Part of a small language model's weights.
Size: width 512, 8 heads of 64, MLP 1024 SwiGLU, vocabulary 16384.
Architecture: rotary positions, no biases in attention or MLP.
Training: a variant of Muon for these matrices, 302M tokens, 4755 steps.
MLP neurons of a small language model. Each row is named by its layer, matrix (gate and up: input weights) and neuron, and shows model dimensions 80-271. Each number is 128 + 24 x the weight over its row's rms, rounded and kept within 0 to 255. Numbers have three digits each. A neuron's up and down rows have the sign that makes its largest values positive.
After each neuron's rows, "fires in" lists the words (lower case) most often at its 100 highest values on Wikipedia text that the model never trained on.

L2.gate120:119161150116124111132175106152120139197122093130112114166125147158127125171110118107153139154117102149106078144143099089134141174111134120176129095166127112123133156139097149123129115134123114131106132115130099164168119133104157150133111100147166123075133152119113172141141140141122167117143132100152155119150125183147107111127136091142137103107117156171148112129170162128116161129142107128122117121115121106133138155124137083095108138130109109088129141160114131104162119121116087130136174163101129148118106113168103137131130104167153136145129122092154151140144141135150140154
L2.up120:156127120097120139128113066094132104140120138156115130126149122110067133147137116124153165143119109146127101134145085120153133165116116107129127138117145124115122114141103116138118126107101136156112123099165074173169137132147120173105091136160144090138109127130130176126134136106114157111104100101138118145193126133163119104175144130136136131152093180133129141152117151147140161129122137112138156143131123090135154130124130139145167167122112150101155122185075120120134096131101100130103147109134154159132092079152151141162100110151157143144115133092124126135126120124137148108
fires in: "or", "under", "gain"

L2.gate790:072114165149162122133132111092110179149084130112108137155122124109180149160137122128125131139101133130129094135122151141136150109123162087124060106136164110142122124109164150173134117138167121128122132136164115162111122160120187157139086156061137126143106127116145137131107157119142144122115119147156147136165103127115052109174143172117104167125143117140146183144150099100144151084102111133151128103127120141157143105101125096115139131105111129125142138095096161089091143146132154138132111130112147166141150153123128138155129124133082133129106127151173132145114109152129181148
L2.up790:115149091173128151110142104122143142142082147145137137163111113151123133139144118083118102132114103121174104110125081167113101132136157133107094157094117152094118183166109115136159134125127127144139103122159161144155104138079128090123104142140158130154156143129150166109149107142148136156132120099138081089141150119115083145136111136103148110102112108159089127104122141118075119128163160122122124112111142155110129156112102094126131161094085117136134097138162136128156091119117136138139129136101135145098110118140116115147117140125136133159141096118132149095110156171134090120
fires in: "became", "it", "become", "much", "to"

L2.gate543:094118135134134137112135141122148138121159126114076179124068157099137159103127151096133125106175150101172125113168138157146113141176110149170158132119129120156109154142149139132132140132112113125130137119134108124140138086104098181136154154151193099142114167136107119120131113141098076089146135131149162175127128133092100150120119085105174116117125114143160115112094103146130187132105170129137091096131149158137097162143140087107066121132141172132145174144094148100073139104124168124125116113132126085102085103127137113118120106128114070117142149145113154125119115129118125144
L2.up543:120088121142148110113169110148146156112135110051088113109087149137155122110142109120133136085092103116132135109092128145115149165107099144105109132130127118186114114105128131161145150128128109107150107166135127150114094135174107135161116116133134132174108163156134114107099120127152144148127176093152108126149135138112108172157113105128164154149156102101129103149110107087140119129110120142143145125143097144138122137161127102147128131151110139133132117138151131130111141116124147120149136132119121087164164133149148142141150125151156106121096140116152110118151144116153168149
fires in: "and", "two", "north", "early", "south"

L2.gate67:146162121098120153153083138123146143171129109123114135108131149113112089115148141138132140085190122111148109085118196174158150120142117123158086171102096121151106104098097153084145136168166133072133153105147123111139110078115134160142159132128083143119133167129145131111128134132101108136160158111125126130126124146146135142109142106121122156111099128155111133129163124090120084102140118146132090116114162143120084104114142105127176150167150139113129168085111143077086109146119135141137106082128116141105102147133166116184086143171112149113099149117172131115145124112130127102
L2.up67:127119112093130137141115142132116108106117127173130144097138130145095111115107137126118123126185087047084085119121180149138166148139134123135103145153135122121141121119143156103137158145150157115127141126157136101147107086115115170130133116127128163125144190146157102108147139109085146139172130128101117096121118167160118154110121143127143135137161125179129136144146132102151066133135119142136083147090178130099096083157105128125143125164141157107121144124113147123121115094065126126123118097128083121103120101128131142166130121156092153136135115165167145130124162110115173105
fires in: "family", "name", "early", "of", "named", "father"

L2.gate45:150121144137111104133157131107090110139149121118172116135145120110110072105154120128125144148098123082124158108101126138140168147154144116126133142102113172122083152097154175127150163131089117074120115123102097107115173119144165104094149160132155097114134151165121129124112128177122118130151118121111132158150141119141115125124120148151159115113125136128112074100121130128118119146107122085191129118098123121126104096117110125127132181146090148107093149130152113127126130123128110150132115171108134118157153178149122125168114118113108083152036132114111103121128162123134154095
L2.up45:124137133132119177150112122133072130092108153131125149131093162104117137106111096144162120121145134132150137152163127104142076145126121095134083108105125073142134081122126104058173130140172126133118101116105085147078137078155115118093094094117117128134147103116189174138116128144121088124130114076171116122139135101139192109139101152175121162140160111129131124122132147105092095097142120085132125123113142139093125176116078072112157131116133118144117132095145089104094125119144131171112108149140097152126143119123142124165140152140138095138067105141107095127133145154114134112
fires in: "born", "early", "of", "based"

L2.gate425:124101150085117160113147111140134138141134143135116075100156168127098116108134124140158124150167090140161116134128162154123104149143129148108170143172166112115113110096155145137154113147160136136142117117130127094147121090113150156173130126142130154144105139133120146136176147103171157152113085093108130154123109125108111134155103142148127123129139172107136125143118116117165136126132177127139136113139100094140082107149133107127068174094132116134129181107098111144144122102105113109112144138099164117174113113096131126170075144130134140154107128165114140117140069113152122147
L2.up425:165126118131134137118153116120125129133104119104117137164128109106119110124146111142137111196132169135113122118096137139143113161133157117083136138164127081104121114090108134149093125119131135127139129139151073088167138102127093119150112130151146175168120130112105100098160112121131160139114115133113123179129154145118143113169156138122109157126056125091105103149091176108131098138165138134124157087093124135161107139123133101161087123084135087087088168151113102098114145104140113112122102159175139123084172132110158144132146124089133143178115115137140173113107109087133086119
fires in: "medal", "election", "place", "elected", "award"

L2.gate884:160125108112133131113101127117117116128170100141122154094103137179094130146166081102110140123178097174132148114130184114116138143176157153125126187141088123095143101129124151145097123116085124145149105121111125129108148127120129153134137163153106140160125121156156161114161090144121109131093137126116094167122126148138123146142095135123157110155135139146125154158083158122113097168143128124118126154113195121095129106100108121143117152163154146105125140133152118100082098140161126098112114145139138134100151112115125104131126147145145111141136110105122121137145109127169142128
L2.up884:153107134128126104116134117105087136144130150114178135136155124122090096115136127081121163150091145125118101169185161137079112092118107116130105111061132129146089111130155151088098095095106167084145111106139131123107138077158133109170146142100175163115114160101094139132135126155179109151138168107149110122138068109125126154138130107121097127160132140134119127097136148166126151145155151145138088098151138100121121113118116180158118157115145116071120116124139100158140152099154135158093094107103150114132149165136150139144151123185144088140170095123124131165129185131118115140
fires in: "district", "county", "area", "early", "lower"

L2.gate780:150130113129136117186137108099124152114157122112140132113104147128140148153124141171120157141180127107143179153121109091132106118095134178163143191146114123085117132113131133115155150125128138146095142145124117141117153108166102144142143116123083202140120093144143174101080159134119153126127139107135126128163133100126150166121186103193147159125115138123098124113174129138112122133169139118095088141149117125119141139116138148059139171101173127112134094152165116158163120112105118147125087116120131125096117124109116074152182091137120120147118115109144081127165128106140150107
L2.up780:112114151117119136138131132131151146132123090076116135145125140123142150111158105124130152178137140112120136117116170107168131063110107156125109147173123091100113123133113146159128127118124160140109099143108109123139147127131116132140109116096130142139120122124093150132092139125210158141165132113137153117112109099125191128120078099209139101073116080134145111138100139118133165129154108144123065122111088106155109147081118119101095162113145147152107133124139145095121148134120107089116123110093134140133075122094079069144153058138125110136123102142131084108130141141143140129
fires in: "york", "nizami", "school", "states", "city", "state"

L2.gate612:117112162114177124146139152115136162148084161137123143135153123140123136104169144154061153138101112146152164132133136150126116126126118128145119129097116097113141121125112129064124112085164113146136132134129112089110115071114094135112131137154113137116129137129141181127119125114139119153109108133106128097122115111151134098128165139150118154099090100137078139096160110086126155119133163119168131159158119067098120124124097140116136094120118098131146141100112075121116138126093137103163105080123112124101137148142145159057118129147140123121132086187185111119115157120109130089
L2.up612:097134115169122156118162093114097139117122147147128157108104094146128100163143148125126083096123159099095157182104112122114141156117134100134129109140115118154168122162091109120110172082162166085076121184142120098158166126078124122133088122114126123135120124134116140147140130146140140129120110108110141179136163095189096113136114169144153131087118134162076127174121151114079147151121139135130140149153161116114142118150108125106142160084104155148147103122110123130125109123159107135133141072091157122138090143148130180138145082120163110135191119133156079127122121087137119156
fires in: "however", "due", "20", "1", "23"

L2.gate799:111156146140135142109067134129138153155126104171123114110137131153130138111161065111141141140113118104150131078152134119135107109174129131093120133102151124170094135173080133143168149083155126082103095105133125117117120114117168168145123144152158143110144161123130119148117121113167133124087153107130116152125116148105106119143112126097117071133081138131122063176152137141136129114129133192119138097121133109112126087133108128114138158102142094132119108131139078124131127139057142117121079127144094113138108117112131100122153105150168143131139128145163144140101127097144130118
L2.up799:120159143128084108117124127127091097110114124134094102105166079137098143104117129107116131127121178107156113087127117142121129101103080140101142117139109108108100144128107119173094107107195096098146079118120137127135131161123137154163110155101217146158171138143152133156118178158125126116137127122126101100153142143137103138135103116134161128150130148147162116141122161131111109111089135133084100113095107113140143065162129124139150174077118142126135098162138109118149132121106173122134151144154120114124116126143121108147158106113132126164191130117166149131099122110120158135
fires in: "main", "major", "significant", "important", "apps"

L2.gate172:141133112139186137104124111152139128107088133141117149168130093108107097159123098136143106154115128154117136153100093111168156131127145114124142105127081117137083147111132105098146162151139138155130129151124091121124151161122116140113168144115120074114118138139120131127150122129127139109151123149117162133116128156120177120106104161110119125113127108153124090099149135112173091114130108143130142160149141134104122092123112114159095115125107122156184128063171094136127138092089127131124141156091120159141139138127112146165156048118123216163093097126105138166131127099108133159
L2.up172:126090131109090147132117095129149145113134092131140100126155136135120123116135131153126124139127129127101129112125187166124097141127107127123093131163141137152140118093131139150120140111110119133135112133128083112129125075131142165132154122177083124112067139135127100135097126160118128140144140140152147143118151125140127131117142145161146113127127101168125073112119152147138119130123126142128127105171112143100113122130157106170178153125147120148134155082181131084115169129110130125127178127141132067164110141135115098135122124120113144104180120117110114163119093140171150111
fires in: "in", "over", "into", "shuttle", "shade"